{
  "num_hidden_layers": 10,
  "hidden_size": 256,
  "num_attention_heads": 2,
  "num_key_value_heads": 1,
  "head_dim": 128,
  "intermediate_size": 704,
  "vocab_size": 4096,
  "hidden_act": "swiglu",
  "norm": "rmsnorm",
  "norm_place": "pre",
  "norm_eps": 1e-05,
  "positions": "rope",
  "rope_theta": 10000.0,
  "rope_fraction": 1.0,
  "qk_norm": false,
  "attn_scale": 0.0884,
  "bias": "all",
  "tie_word_embeddings": true,
  "parallel_block": false,
  "init": "normal",
  "init_std_qkv": 0.0387,
  "init_std_o": 0.0387,
  "init_std_up": 0.0387,
  "init_std_down": 0.0,
  "optimizer": "ademamix",
  "learning_rate": 0.000517,
  "beta1": 0.9,
  "weight_decay": 0.37,
  "lr_head": 0.0112,
  "warmup_steps": 252,
  "schedule": "wsd",
  "decay_fraction": 0.395,
  "decay_shape": "linear",
  "final_lr_fraction": 0.0,
  "batch_tokens": 131072,
  "max_seq_len": 512,
  "doc_mask": true,
  "train_tokens": 536500000,
  "max_steps": 4094,
  "dataset": "wikipedia_en"
}
MLP neurons of a small language model. Each row is named by its layer, matrix (gate and up: input weights; down: output weights) and neuron, and shows model dimensions 160-223. Each number is 128 + 24 x the weight over its row's rms, rounded and kept within 0 to 255. A neuron's up and down rows have the sign that makes its largest values positive.
After each neuron's rows, "fires in" lists the words (lower case) most often at its 100 highest values on Wikipedia text that the model never trained on.

L4.gate482 [173 126 145 162 132  92 149 113 127 117 136 140 136 152 122 108 106  71 125 119 121 127 128 141  89 112 128 124  93 132 102 163 114 150 114  92 112 111 107 123 129 123  79 120 113 121  80 125 178  89 115 136 139 107 133 134  89 124 159 157 168 125 113  88]
L4.up482 [187 130 101 122 134 155 129 131 146 109 154  81 154 123 135 116 134 170 145 120 139 105 122 151 148 154 115 122 132 158 129 101 111 183 112 124  97 114 105 164 107 130 174 150 162  83 143 132  82 107 137 145 163 150 157 115 149 126 145 111 116 101  88 116]
L4.down482 [161  91  79 124  92 143 144 161 119 115 124 124  95 126 110 119 161 119 139 111 140 151 114 116 174  98 121 140 148 136 139 128 102 144 125 119 157 126 153 130 168 149 132  97 122 115 139 135 127  75 163 140 112 161 107 142 103 184 101 159 158 135 111 161]
fires in: "best", "top", "number", "us", "on"

L5.gate672 [166 160 119 125 173 146  92 135 113 120 136 117  89 169 125 109 162  95 125 144 150 115  94 119 126 114 107 121 131 138 140 113 142 130  95 142 125 145 110 124 119 106 115 104 116 118 116 128 111 110 149 101 151 150 115 123 146 115 108  77 167 123  93 166]
L5.up672 [ 92 122 146 121 162 124 159 113 114 160 186  87 131 134 145 129 142 115 104 134 131 105 152 144 138 178 114 119  85 142 134 133 123 109  84 165 124 120 100 125 137  88 135 139 134 122 141 160 143  97 127 139  90 116 146 138 122 168 152 166 162 142 101 126]
L5.down672 [159 121 152 111 103 167 131 119 164 128 115 128 146  96 157 144 102 172 101 154 137 110 108 126 116 129 120 136 138 130 169 149 125 114  63 118 165 130 184 120 102 140 122 121 119 142 147 130 122 135 125  70 135 187 120 135 141 159 117 124 135  95 160 134]
fires in: "the", "that", "next", "per", "one"

L2.gate329 [103 138 137 141 142 148 142 121  87 121 136 130 116 113 118 157  69 128 105  91  93  98 121  91 141 109 147 104 141  79 144 144 136 134  87 112 173 138 141 153 144 111 133  93 145 117 148  95  89 121 156 158 138 131 143 108 175 110 157 133 102 139 109 130]
L2.up329 [120 158 135 132 138 117 113 112 113 106 157 108 116 129 141 135 108 164 163 117 140 120 139 118 101 161 107 101  93 140 124 149 153 156 110 150 129 112 138 147 108 100 141 163 161 111  76 119 102 161 121 140  95  92  85 111 141 146  94 127 144 145 138  94]
L2.down329 [ 62 103 125 121 103 160 108  79 105 119 137 128 125 104 164 155 108 112 138 130 119  93 135 117 108  64 130  92 141 198 140 174 119 143 119 136 138 162 126 122 138 172 121 144 128 113 121 101 112 106 132 121 119 110 170  91  92 195 149 126 130 118  95 128]
fires in: "all", "best", "alliance", "tend"

L2.gate112 [116 124 105  90 125  91 107 114 167 106 130 105 123 117 130 168  85 132  98 177 155 104 116 124 165 109 121 144 132 103 148 154 154 151 105 125 153 116 113 170 125 167  93 136 164 121 130 120 152  86 145 147  70 139 149 135 116 107 142  96 159  97 105 108]
L2.up112 [157 157 113 135  89 116 118  81 104 122 141 157 132 111 178 138 134 108 102 142 103 159 116  78 126 119 142 162 105 172 103 109  97 108 108 112 149  92 142 104 141 129 126 121 166 155 132 123 130 153 145 160 157 142 157 183  86  99 106 138  94 153 133 111]
L2.down112 [125 129 107 171 116 115 119  79 118 129 151 118 166 142 102 127 117 115  95 136 102 171 105 123 113 109 123 150 151 112 103 138 155 130 101 139 100 109 119 122  89 126 129 149 125 138 151  83 127 137 105 101 135  75  85 163 119  69 122 150 127 144 126 144]
fires in: "of"

L5.gate137 [156 132 114 151 136  91 146 140 129 102 135 154  99 104 100 121 133 134 113 145 106 128 128 122 135 106 148 102 136 124  85  78 116 169 122 159 139 122  68 129 148 125 105 113  72 154 123 148 126 107 152 130 140 131 129 172 146 102 123  90 136 146  75 117]
L5.up137 [175 100 142  96 156 114 106 166 140 110 103 131 138 120 124  94 134 161 137 137 135 154 152 144 166 116 112 163 146 149 187 152 152 144 139 113 161 143 144 153 155 156 149 141 133 116  98 107 147  90 171 144 127 125 138 118 177 109 150 125 181 118  89 124]
L5.down137 [122 136 127 124 104 135 127  89 130 103 116 142 120 144 124 179 113 122 128  95  96 171 106 149 115 142  89 141 128 164 110 125 124 137 167 127 136 133 123 116 101 149 125 136 117 137 129 198 133 139 158 110 115 132  97 176 108 125 115 132 108 152 133 133]
fires in: "on", "the", "billboard", "us", "country", "top"

L2.gate142 [149 162 124 108 117 172 153 127 129 116 142  88  85  93 118 136 133 156 143  90 117 103 123  83 125 117 138 105 120 127 138 111 131 142  81 126 133 137 112 117  74 103 118 110 126 128 124 107 136 133 159 149 162 134 141 141 169 118 143 102 115 141 129 111]
L2.up142 [142 123 137  98 148  54  93 150 114 135 133 120 148 160  99 148 133 128 124 156 148 138 128 142  87 109  93  88 132 117 142 106 101 150 123 133 116  99 120 131  71 173 121 158 114 165 105 158 121 139 118 129  82  92 148 111 137 124 142 117 107 149 158  87]
L2.down142 [110 123 161 140 109  78 120 127 174 108 139 155 174 119 148 150 171 132 145 125 139 130 118 115 125 173 106 145 110 108 117 165 127 118 145 118 162 111 131 130 128 176 103 119 172 135 144 129 106 168  73 142 147 128 149 146 118 138 171  94 123  99 121 146]
fires in: "not", "place"

L2.gate140 [ 80 139 166 134 125 123 126 161 139 141 129 116 147 182 146 140 143 138 121 181 133 127 117  96 121 149 121  98 106 119 127 128 114  83 135 168 111 170 117 128 108 102 104 113 158 113 158 171 136 134 131 110 115 128 150 124  99 131 142 152 145 150 128 163]
L2.up140 [163 106 156 125 140 120 117 164 173 130 131 127 121 167 149 147  99 135 143 139 156 150 152 118  90 151 107 148 174 140 126 131  86 134 146 157 136 134 103 138 155 118 102  97 158  91 157 156 117  96 110 158 161  98 107 139 128 146 164 128 148 113 136 144]
L2.down140 [157  97 101 113 162  92 115 104 171 107 102 126 134 146  89 134 138 113 139 102 103  80 127 152  77 117 153 142 103 116 117 141 123  90 120 117 137  98 117 173 129 127 113 133 108  91 129 121  85 108  96  50 128 125 164 133  89 139 120 102 101 133 162 126]
fires in: "its", "their", "his", "sri", "very", "itself"

L2.gate662 [131 161 138 115 150 106 111 145 129 186 145 135 111 123 149 149 176 146 137 129 119  98 112 126 123  83 120 136 137 107 133 143 153  95 101 133 130 133 143 130 100 124 136 134 105 142 122 123 109 148 149  90 128 118 135 162  83 172 118 160 120 134 117 112]
L2.up662 [ 92 118 110 115 133 119 105 112 127 128 112 119 146 108 143 148 112 143 127  67 107 169 100  72 130 125  87  98  88 117  93 169 163 116 187 109 127 169 167 122 112 118 174 115 169 170 115 138 103 125 158 111 109 119  84 105 143 115  97 178 165 154 163 110]
L2.down662 [117 133 175 121 119 133  90 126 160  58 111  75 108 134  96 137 112 123 109  98 122 125 159 131 160 182 139 122 150 111 120 145 114 135 149 126 139  83 104  92 113 135  90 105 136 163 162 133 111 131  80 135 144 146 159 152 157 103 154 147  96 124  98 155]
fires in: "of", "from"

L4.gate589 [122 140 121 109  99 127 130 117 163 158 158  81 130 114  64 167  91 118 125 142 125 153 165 120 180 110 105 129 135 121  99 145 120 142 163  89  84 143 102 125  93 143 167 100 111 118 102 142 138 120 102  94  88 129 142 147 137  90 171 148 155 109 125 156]
L4.up589 [109  91 126 156 141 140 107 133 120 134  92 149 123 124  99 137 115 113 183 155 164 135 160 104 152 152  92 109  91  95  89  97 135 112 116 143  88 110 101  99 129 121 141  98 152 161 111 160 118 145 132 120 157 123 142 123  75 152 141 133 112 172 179 112]
L4.down589 [106 130 130 144 147 101  59 129 114 126 154 103 126 136 156 141  68 115 162 154 124 151 106 148 157 141 130 117 111 114 119 165 155 106 119 136 125 101 135 141 117 127 123 148 156 137 138 150 151 131 154 111 125 110  91 130 122 123 114 163 157 131  93 143]
fires in: "a"

L4.gate63 [170 132 109 124 135 156 128 107 158 122  88  95 128 143 127 131 152 108  97 101 159 117 143 130 127 118 134 145 159 127 143 136 141 100 147 153 164 104 106 134  93 167 121 118 162 148 110  87 129 129 104 174 137 148 141 144 119  95 158  91 132 127 147 124]
L4.up63 [167 192 122 146 133 143 181 119 119 166 120 124  97 130  83 164 173 178 150 125 139 106 128 154 104 106 120 136 132 126 103 143 106 147 140 105 140 125 108  94  92 156 114 140 114 102 111 116 147 140 182 134 126  99 149 138 131  98 136 149 123 132 136 133]
L4.down63 [148 124 115 161 133 124 123 123 109 122 130  75 100 102 110 125 127  95 124 131  98  84 128 138 112 132 134  91 119 132 133 107 114 116 131 115 116 136 125 126 117 152 154  95 138 114 138 106 130 109 178 149 103 152 165 112 144 130 134 123 134 164 126  79]
fires in: "of", "cape"

L2.gate675 [148 135 146 108 123 131 153 136 114 136 143 143 139 172 131 163 117 113 142 135 144 135 152 132 138 138 115 140 176 128 140 181 193 139 143 126 113 150 151 131 107 151 111 130 141 118 131  98 135 144 116 169 126 143 112 141 104 140 132 130 144 110 127 152]
L2.up675 [130  62 124 144 114  92 146 116 158 140  90 119 166 147  89 105 109 142 131 132 128 123 122 167 115 135 177 107  90 107  85 124 140 180 143  93 121 128 123 131 143 104 139 107 124 100 131 157  96 111 130 122 149  82 112 137 173  90 148 102 154 124 139 141]
L2.down675 [142 122 150 135 130  81 132 108 136 112 116 159 135 128 121 133 151 133  78  88 127 152 120 140 110 142 109 111 126  85 161 117 102 149 134 166 162 168 133 133 118 183 137 143 132  87  92 135 146 133 129 141 155 112 114  80 134 112 169 123 134 101 137 146]
fires in: "died", "born", "played", "life", "founded", "office"

L4.gate494 [144 117 120 115  57 158 107 135 153 122 123 158 140  96 142 149 138 134 122 124 147 110 111  78 109 158 163 127 114 158 101 146 115 139 174 148 102 111  96 120  97 124 117  99 140 147 143  64  93 122 109 164 166 136 176 159 153 127 156 108  95 105 143 154]
L4.up494 [147 134 125 137 135 167 135 131 140 131  85 159 127 107 140 126 100 132 109 106 115 145  86 124 134 130 142 140 119 141 151 113  84  96 153 149 118 105 125 118 113 147 101 130 133 139 178 122 117 177 166 108 128 125 152 127 132 170 144 120 131 109 163 136]
L4.down494 [106 127 130 163 132 133 114 157 154 123 162 139 139  64 135 118 135 161 131 151 183 157 103 125 100 117 154 102 118 111 119 111 126 163 107 119 180 128 126 144 145 130 124 141 150 141 115 143  98 102 116 123 116 135 118 110 118 175 102 111 134 144 111 136]
fires in: "not", "be", "also", "now", "still", "currently"

L2.gate87 [123 148 143  87 137 135 141  83 149 148 161 135 115 136 119 128 173 137 125 129  99 147 107 159 113 130  83 164 162 105  98 136 123 154 142 146 125 177 131 154 118 110 135 129 115  89 108  87 109  98 112 140 106 108 114  82 156 145 110 144 158  87 147 114]
L2.up87 [ 99  94 160 142 149 161  94 103 123 157 169 167 143 130 117  99 118 124 123 123 111  97 140  96  95 179 142 166 143 135 172 153 112  68 127  85 112 141 152 159  84 129 102 128 132 113 129  69  97 116 154 137 140 117 129 158 134 112 157 133 100 125 164 160]
L2.down87 [126 112 125 129 123 124 152 147 117 122 126  97 114 156 124 119  96 125 173  82  98 122 163 133 144  69 153 108  77 148 126  94 159 113 122  95 114 109 139 109 125 180 129 131 124 178 126 117  90 128 128 141  83 116 138 149 106 110 135 117 132 151 117 127]
fires in: "by", "gonzález", "operation", "wimbledon"

L2.gate619 [ 99 119 139  95  85 176 105  96 173 107 126 173 135 165 163 126 159 149 127 130  85 165  88 131 163 113 113 126 147 141 123 136 142 138 139 143 113 133  78 124 156 124  99 133 136 182 138 146 104 157 152  90 124  91  93 162 181 121 136 120 113 181 133 144]
L2.up619 [102  85 113 124 114 148 136  77 143 161 129 153  85 102 117 125 169 114 135 148 135 135 114 104 110  98 163 145 125 133 134 137 108 123 160 114  98  90 102 159 121 113 136 149 131 158  86 106  61 105 129 107 208 163  84 141 110 139 105 113 156  91 139 137]
L2.down619 [112 160 162 144  83 111 130 166 135 125 104 138 169 121 141 129 137 134 141 127 111 107 138  99 169 119 153 113 119 110 161 162 133 119 134 151 151 176 115  93 139 159  81 110 135 114  99 101 170 139 108 136 138 153 142 171 153 145 148 137 168  87 119 157]
fires in: "to", "not", "chrysopsyche", "upper", "basis", "thus"

L4.gate541 [151 130 141 136  94 170 138 117 121 126 128 120 114 127 161 138 173 132 149 141 111 107 111 162 117  95 138 115 116  95 140 129 144 157 121 106 138 113 131 108  82 130 102 119 157 133 129 127 137  68  94 159 118 102 135  75  82 139 161  85 166 128 147  96]
L4.up541 [127 175 119 152 118 141 136 136 132 154  77 133 156 107 145 131  87 118 101 113  99  87 123  84 105  94 185 157 144 128 185 150 111 123 165 154 142 123 136 132 131 146 155 135 109 198  89 123  89 117 102 128 122 160 138 117 120 126 150 200 145 147 130 144]
L4.down541 [120  84  96 152 124 126 151  89 181 155 122 140 141 167 156 124  92 109 131 143 177 104 141 126 114 154 169 161 156  92 132 118  81 100 112 129 162 138 132  95 130 129 127 116 152 171 144 123 125 107  94 126 128 120 119 134 138 121 107 161 130 149 135 110]
fires in: "of"

L5.gate121 [130 117 182 163 166 116 103 125  99 138 118 105 136  75 112 125 130 126 123 138 157 128  95 109 109 149 134 117 127 119  44 115 114 167 132 137  94 134 137  79 114 127 153 119 106  59 129 119 153 135 106 115 116 152 158 129 152 108 119 126 156 139 114 127]
L5.up121 [113 124 165 115 172 152 123 114 106 125 128 137 123 145 191 129 136 124 155 160  94 108 114 113 136 157 164  96 166 121 130  76 137 142 124 141 178 129 116 142 144 168 163 139 147 122 162  81 100 125 113 146 113 132 125 146 111 147  78 124 128 106 134 131]
L5.down121 [119 168 124 164 113 156 130 123 101 130 127 139 132 105 125 145 124 159 107 134 150  91 146 120 135 126 136 100 139 111 174 147 117  80 169 114 154 119 120 136  99 116 146 107 129 129 109 122 122 143 138 131 128 120 148 132 137 117 103 140 160 161 116  86]
fires in: "well", "more", "a", "most", "especially", "follows"

L2.gate469 [122 156 165 151  88 151  99 182 157 179 125 115 137 153 170 141 167 116 125 114 122  95 137 133 106 144  97  91  81 126 127 127 139 155 115 112  82 155 122 126  95 118 123 169 123 169 105 118 154 103 125 111 156 128 132 118 125 100 122 151 133 170  87 190]
L2.up469 [108 129 121 123 123 122 144 186 158  78  92 139 126 136  96 111 104 152 122 114 128 144 158 168 174 149 135 126 149 104 121 121 153 109 111  98 129 141  80 152 111 119 115 140 123 116 139 121 165 136 125 138  95 146 117  68 159 120 129 127 123 143 135 146]
L2.down469 [136 106 169 107 112 115 153 151 147 137  94 173 106 134 128 184 148 107 115 146 123  89 107 129 121 137 134  86 113 132 147 119 147 171 138 107 130 107 134  98 114 121 115 146 108 143  91 150 127  96 140  87 122 157 130 136 137 177 107  98 126 133 150 156]
fires in: "the", "his", "its", "her", "a", "original"

L4.gate101 [ 88 148 145  95 122 169 110 117 104 154 111 131 132  95 151 110 169 158 157 177 105 117 122 137 125 127 106 116  98 173 108 123 137 161  91 136 124 156 129 120 119  87 118 106 111 145 141  77 146 132 119 116  82 160 163 117 133 116 155 127 162  93  83 107]
L4.up101 [100 146  85 123 117 130 148 149 111 117 133 126  77 125 141 106 124 148 133 119 140 118 152 110  98 122 160 160 137 113 102 130 106 113 139 142 122 150 101 117 119 149 166  94 126  58  87 109 115 116 144 167 126 128 113 150 139 120 126 176 133 154 158  82]
L4.down101 [111 125 156 127 154 146 130 106 122 142 114 147 111 173 108 137 109 175 126 104 109  82 112 143 141 131 159 112 129 154 144 125 134 178 149 149 120 114 169 147 130 122  96 131 116 116 120 129 100  88 143 148 112 122 143 109 136 105 164 121 119 128 118  74]
fires in: "all", "of", "both", "alliance", "more", "most"

L2.gate599 [ 87 112 140  95 103 150 128  87 182 149 123 147 136 128 126 145 121 138 130 117 102 149  90  90 160 130 168 122 139  90 131  99  78  92 164 132 110 141  99 152 158 118 159 179 171 116 153 121 111 127 131 138 127 145 118 144 142  56  97 167 130  86 129 134]
L2.up599 [176 111 174 112 120 100 110 100 160 156 124 150 130 117 142 181 122 139 140 156 162 115 100  89 143  84 105 158 156  98 135 103  99 117 132  73 181 137 130 120 133 111 135 126 168 147  97 117 128 102 164 115 148 132 117 137 120 126 127 160 120 125 115  72]
L2.down599 [125 113 209 142 100 104 166  91 151 142 123 147 133 128 132 103 136 146 140 151 107 128 137 129 164 120 140 146  92 114 112 135 143 111 112  92 135 162 115 106 123 105 175 151 125 139 122 119 165  94 100 116 111 174  97  98 141 119 130 119 125 101 130  54]
fires in: "played", "started", "in", "hitchcock", "luis", "of"

L5.gate408 [120 144 174 119 125 142 120 139 121 131 132 145 172 166 170 132  99 141 141 134 111 125 117 150 144  94 132 109 135  80 118 119 120 138 131 124 104 131 129 169 120 141 109 164  84 145 144  88 170  89 126 126 109 163 136 127 162 130 145 155 132 125 124  99]
L5.up408 [142 132 162 139 128 162 163 122 147  96 135 133 180 123 173 150 155 141  94 124 136 118 121 153 126 139 138 147 128 141 115 135 135 137  97 122 169 128 145 118 105 140  83 122 117 102 126 107 127 137 132 107 145 134  93 145 143 110  90  98 129 102 108 140]
L5.down408 [111 145 116 154 107 122 150 125 158 119  96 168 129 100  97 163 136 136 122 125 103 160 142 116 125 108 102 132 119 155 106 142 105 137 172 173 125 134 110 122 122 150 145 175  88 157 148 122 152 169 183 166 117 152 112 102  84 129 119 147 107 120  74 136]
fires in: "the", "is", "at", "from", "by"

L5.gate252 [121 113 168 117 143 106 109  93 160 102 135 122 166 151 143 103 129 107 123  93  89  98  80 191 179 103 114 140 112 165 149 154 122 159 105 123 151 138  86 154 144 114  82 135 142 193 101 126 159 130 148  81 126 104 107 117 129 102 149 117 116 140 114 157]
L5.up252 [ 99 142 153 106 131 140  94 129 156 139 162 166 163 132 142 145 106 110 105 176  85 127 145 171 111 146  90 107 121  90 126 116  93 120 111  86 137 142 143 125 154 110  69 108 158 130 136 123 155 123 131 122 129 135 179 123 132 109 115 139 125 163 174 159]
L5.down252 [169 117 132 108 103 114 105 117 126 155 135 123 119 142 125 152 128  90 114 102 111  81 136  88 127 156 110 169 163 150 106 118 119 145  92 134  92 147 171 126 124 141 111 127 124 157 117 130 115 195 125 133 143 133 113 154 113 106  82 119 136 168 128 139]
fires in: "the", "first", "bangladesh"

L2.gate676 [132  97 117 107 131 103 125 131 163 114 166 156 161 174 129  97 151 119 149  98 104 114  75 143 153 107 147 133  94 104 124 157 111 107 110  80 151 124  94 149 136 181 121 170 137 110 114 103 144 117 129 140 124 138 103 143 163 103 157  88 140  83 119 107]
L2.up676 [148 162 110 152 120  81 162 107  97 102 162  70  72 104 158 135 124 134 122 116 117 133 140 121 118 184 166 126 137 162 140 152 146 125  95 151 108 142 135 102 137 106 122 143 122 119 122 148  98 152 162  88 138 136 100 152 136 127 157 139 139 122 160 176]
L2.down676 [131 137 106 112 141 125 155 168 140 134 119  76 114 155 125 168 142 109  96 111 155  95 121 101 139 126 114 167 140 129 165 144 140 168 131 124  91 138 140 142 106 184 139 174 130 137 110 114 143 111 151 129  60 137 131 165 121 124 137 147 166  69 117 149]
fires in: "one", "both", "upper", "not", "two", "within"

L4.gate205 [158  97 158  72 145  98 106 174 110 153 143 119 162 135  77 114 135 153 139 138 137  76 136 139  97 133 112 102 121 151 164 118 117 160 157 169 102 175 153 147 135 123 106  99 164 108 116 142 112 132  82 138 160 146 146 136 143 111 117 123 154 117 124 129]
L4.up205 [123  99 131 151 123 125 135 142 163 121  93 138  98 125 135 154 141 160 115 105 130 141  85 202 133 121 130 109 138 109 131 107 126 169 109 138 123 161 131 177 150 128 123 108 165 110 147 100 132 155 108 124 134 125  87 136 113 146 158 109 107  79 155 167]
L4.down205 [174 139 110  97 145 121 111 137  96 149 147 170 114 142 142 117 159 126 125 161 163 109 154 112 116 154 139 151 166 161  85  91 151 131 123 144 104 174 102 121 141 145 129 136 124 123 172 156  68 120 110 156 141 131 159  86 125 139 132 150 136 116 107 135]
fires in: "born", "died", "live", "based", "released", "life"

L2.gate51 [137 154 132 132 147 131 144 168 133 141 134 115 128 122 164 126 121 142 137 159 118 108 131 156 160 178 106 118 154 111 137 134 113 150 134 127 120 144 142 181 139 150  70 165 171 117 175 107 123 127 104 173  95 117 119 160 154 104 149 104 177 125 112 152]
L2.up51 [125 127 124 149 120 142  91 138 123 110 109 109 146 152 141 117 154 146 173 180 141 155 118  94 124 146 154 134 137 145  90 143 115 110 144 167 144 132 105 146 130 147 136 143 112  99 140 110 156 166 125 125 123 152 124 136 184 126 160 127 123 121 101 140]
L2.down51 [113 129 172 103 136  92 131 154 136 116 147 143 119 120 132 154 119  85 119 141 127 148 106 131 129 133 100 139 153 126  90 132 108 159 188 177 161 137 121 150 154 164 170 124 120 116 146 121 132 145  73 155  90 125 152 117 135 146 135 103 138 152 141 143]
fires in: "most", "more", "mostly", "widely"

L4.gate79 [134 130 173 115 119 143 162 135 138 144 138 156 126 144 140 144 140 176 126 127 101 124 110 112 147  76 152  67 150 184 170 126 133 108 115 142 138 115 143 143 149 138 143 132 186 122 130  79 110 144 150 141 121 102  91 129 109 137 116 147 126  99 102 154]
L4.up79 [101 107 154 102 147  87 125 117  86 126 167 190  99 171 152 106  86 137 143 144 121 151 180 169 109 151 169 118  89 103 119 156 106 103 125 123  90 128 112 126 126 151 135 101 119 130 146 148 141 132 100 160 145 120 142 108 129 156 131 106 120 105 120 127]
L4.down79 [175 117 163 110 131 132 144 101 119 130  98 147 157 129 111 134 143  63 153 130 158 154  82 117 143 133 170 133 135 112 157 107 146 153 111 159 170  97 169 124  92 138 152 104  96 154 112 145 161 136 101 100 128 131 108  98 110 106 106 116 143 139 112  76]
fires in: "was", "at", "on", "of"

L4.gate613 [117  85 168 100 130 165 155 128  97 107  84 112 144  92  72 116 120 164  98 102 144 115 143 117 107 100 157 129 106 125  78 106 190 133 132 137 129 149 109 133 110 149  59 157 132  68 130 113  89 148 157 175 163  87 133 138 154  88 135 150 129 154 123 123]
L4.up613 [149 146 121 149 118 180 185 122 114 122  92 118 152 144 134 102 147 123 128 116 157 150 146  93  90 145  92  80  88 102 136 169 117 143 138 124 130 113 103 151 139 167 131 140 153 152 123 142 144 133 120 155 158 141 143 137 121 110  90 105  83 157 145  95]
L4.down613 [131 119 145 174 119  97 114 110 122 100 160 146 156 126 131 125 184  95 149 152 147 154 115 101 137 146 173 107 163 148 127 129 127  99 122 137 165 114 134 152 122 156 150 119 110 131 125 131 113 169 119 111 122 130 144 104 124 174 170 102 125 130 125 148]
fires in: "for", "not", "of", "also", "forced"

L4.gate236 [135  97 141 128  99 155 120 114 135 112 110  97 156 134 101 113 131 148 131 117  99 158 103 103 136 140 115 164 131  85  92 117 166 176 136 148 177  98 122 142 136 131 142 149 119 142 129 160 112 124 108 111  99 110 135 155 118 110 122  80 157  74 128 118]
L4.up236 [156 142 127 143 109 117  90 122 134 138 161  87 110 140 132 170 115 125 143 139 118 159 120  89  94 134 164 123 133  91 112 148 125 139 143 159  92 139  81 138 135 113 114 115 155 123 127 122  97 109 152 163  92 152  89 105 161 121 172 132 141 131  94 115]
L4.down236 [181  88  91  95 139 135  93 111  85  77 108  94 121 160 105 127 193 116  92  83 163 125 102 115 131 123 139 123  99 137 161 139 102 126 124 114 148 147 112 159 117 105 123 139  88 120 102 141 151 132 135 127 138 109 126 155 153 138 152  66 120 131 145 133]
fires in: "which", "its", "itself", "s"

L2.gate193 [118 104 182  96 160 116 131  86 125 108 137 131 131 167 103 138 148 105 117 107 114 139 134 153 130 111 176 150 127 141 133 121 129 123 182 118 100 152 126 134 122 120 166  88 129 117 120 121 145 132 117 136 130 146 138 114 135 129 168 101 133 135 118 153]
L2.up193 [154 123 128 139  82  87 125 138 150 131  82 130 140 129 141 165 119 121 119 126 105 104 169  99  91 136 125 115  96 119 136 133 122 159 112 115 148 157  98 134 143 191 128 139 106 167 150 115 136  87 159 107 122 120 130 129 146 104 116 127  95 118 142 128]
L2.down193 [152 109 115 116 137 123 148 146 160 187  89 149 106 153 111 161 126 132 106 109 160 147 131  80 121 105  92 116 122 143 131 126 109 192 109 107 109 132 125 151 121 176 114 180 154 122 152 127 133 136 110 141 130 131 147 107 108 138 133  78 151  87 153 148]
fires in: "to", "first", "moldova", "still", "never", "originally"

L4.gate553 [150 139 148 120 177 146 103 125 110 148 169 140 141  94 116 125 139 127 108 165 158 145 131 113 161 120 155 112 127  75 129 135 112 142 156  79 111 138  98 112 125 105 157 145 108 128 136 163 134 101 143 111 136 125 133 145 112 146 115 152 219 137 131 119]
L4.up553 [130 119  72 143 139  86 147 122 108 123  91 151 145 146 139 101 164 119 133 135 147 132 101 111 104 110 119 135  95 145 113 100 118  92 137 167  82 110 170  94 117 149 169 107 139 118  94 128  89 147  74 108 146 155 187 113 143 182 160  92 156 138 136 112]
L4.down553 [148 178  79 197 129  97 146 109 138 128 168 136 126 168 102  94 146 158  77  95 153 127 124 156  93 140 137 120 113 148 127 121  90 107 150 113 116 180 144 142 123 123 109 152 114 139 151 146  70 134 159  99 135 171 123 134 135 114 157 139 140 114 146 123]
fires in: "an", "a", "no"

L4.gate112 [163 203  99 136 102 128 143 143 144 145 154 118 184 123 141 102 130 116 138 144 122 153 107 120 113 136 134 150 134  94 139 137 172 128 121 121 127 145  99 147 127 119 125  94  88 134  86  99 159 156 115 157 180  92 173 165 126 103 138 106 148 119 136 133]
L4.up112 [128 103 116 119 165 126 133  87 103 112 124 148 112 111 117 128  74  99 138 157 146 145 117 109 151 102 137 104 118 114  97 145 160 151 121 123 173 163 103 109 124 153  72  91 112 100 135 140 118 101 169 125 130 131 126 154 131  91 164 110 134 163 147 126]
L4.down112 [161 120 149 201 108 117 118 133  87 117 126  96 153  50 148 121 159 116 138 148 119 165 112 113 133  99 152 152 116  84 124 117 130 136 124  93 146 162 108 115 130 130 133 110 151  94 187 109  94 139 120 187 169 118 102 137 131 120 166 122 102 126 111 113]
fires in: "not", "no", "more", "your", "non"

L5.gate666 [139 136 121 101 132 144  92 128 170 145 111 129 112 128  77  71 126 147 116 149 128 107 160 136 183 123 114 130 131  72 127 164 135 127 142  94 108 118 110 133 104  83 186 180 137 154 105 144 123 104 130 136 114 108 149 166 150 103 128  68 113 160 137 100]
L5.up666 [ 87 121  89 135 152 136 135  92  78 128 145 163 117 128  91 117 127 148 126 158 120 122  98 143 141 148 168 182 140 124 139 153 124 119 143 155 129 139 106  89 133 198 133 138 125 109  82 137 118 109 108 125  90 136 123 142 128 106 142 144  89 100 148 135]
L5.down666 [119 147 108 116 161 146 122 131 158  93 152 138 120 155 143 119 116 145 119 152 129 112 142 157 140 127 174  98 170 137 105 131 163 108 122 184 107 165 149 137 133 155  94 153 123 109 149 115 110 143 102 116 114 170 136 118 204 134 133 128 103 125 114 142]
fires in: "of", "with", "numerous", "to"

L4.gate248 [147 124 159 181 129 149 167 125 135 148 153 156 158 155 162  96 153 125  66  92 164 164 113 116 114 140 155 117  94 144 128 107 105 113 143 158  94 190  97 123 139 139 112 129 120 115 164 132 125 136 113 188 142 137 103 138 101  58 114 128 166 147 130 151]
L4.up248 [127 131  95 152 136 164 117 149  80 115 115 116 133 176 136 129 132 146 107  84 127 127 128 141 102 166 151 176 127 132 136 110 129 129 157 121 110 119 132 140 102 143 142 138 175  86 149 178 125 151 105 143 107 117 110 160 103  97 116 123 170 112 133  94]
L4.down248 [127  90 109 174 112  86 124 121 117 150 178 135 116 122 134 107 122 149 126 126 137 153 127 155  96 139 106 133 154 128 150 123 148  98 157 134 124  90 118 139 122 166 151 158 148 108  89 120 124 112 161 140 124  96 122 153 110 157 107 134 130 184 134 123]
fires in: "of", "in"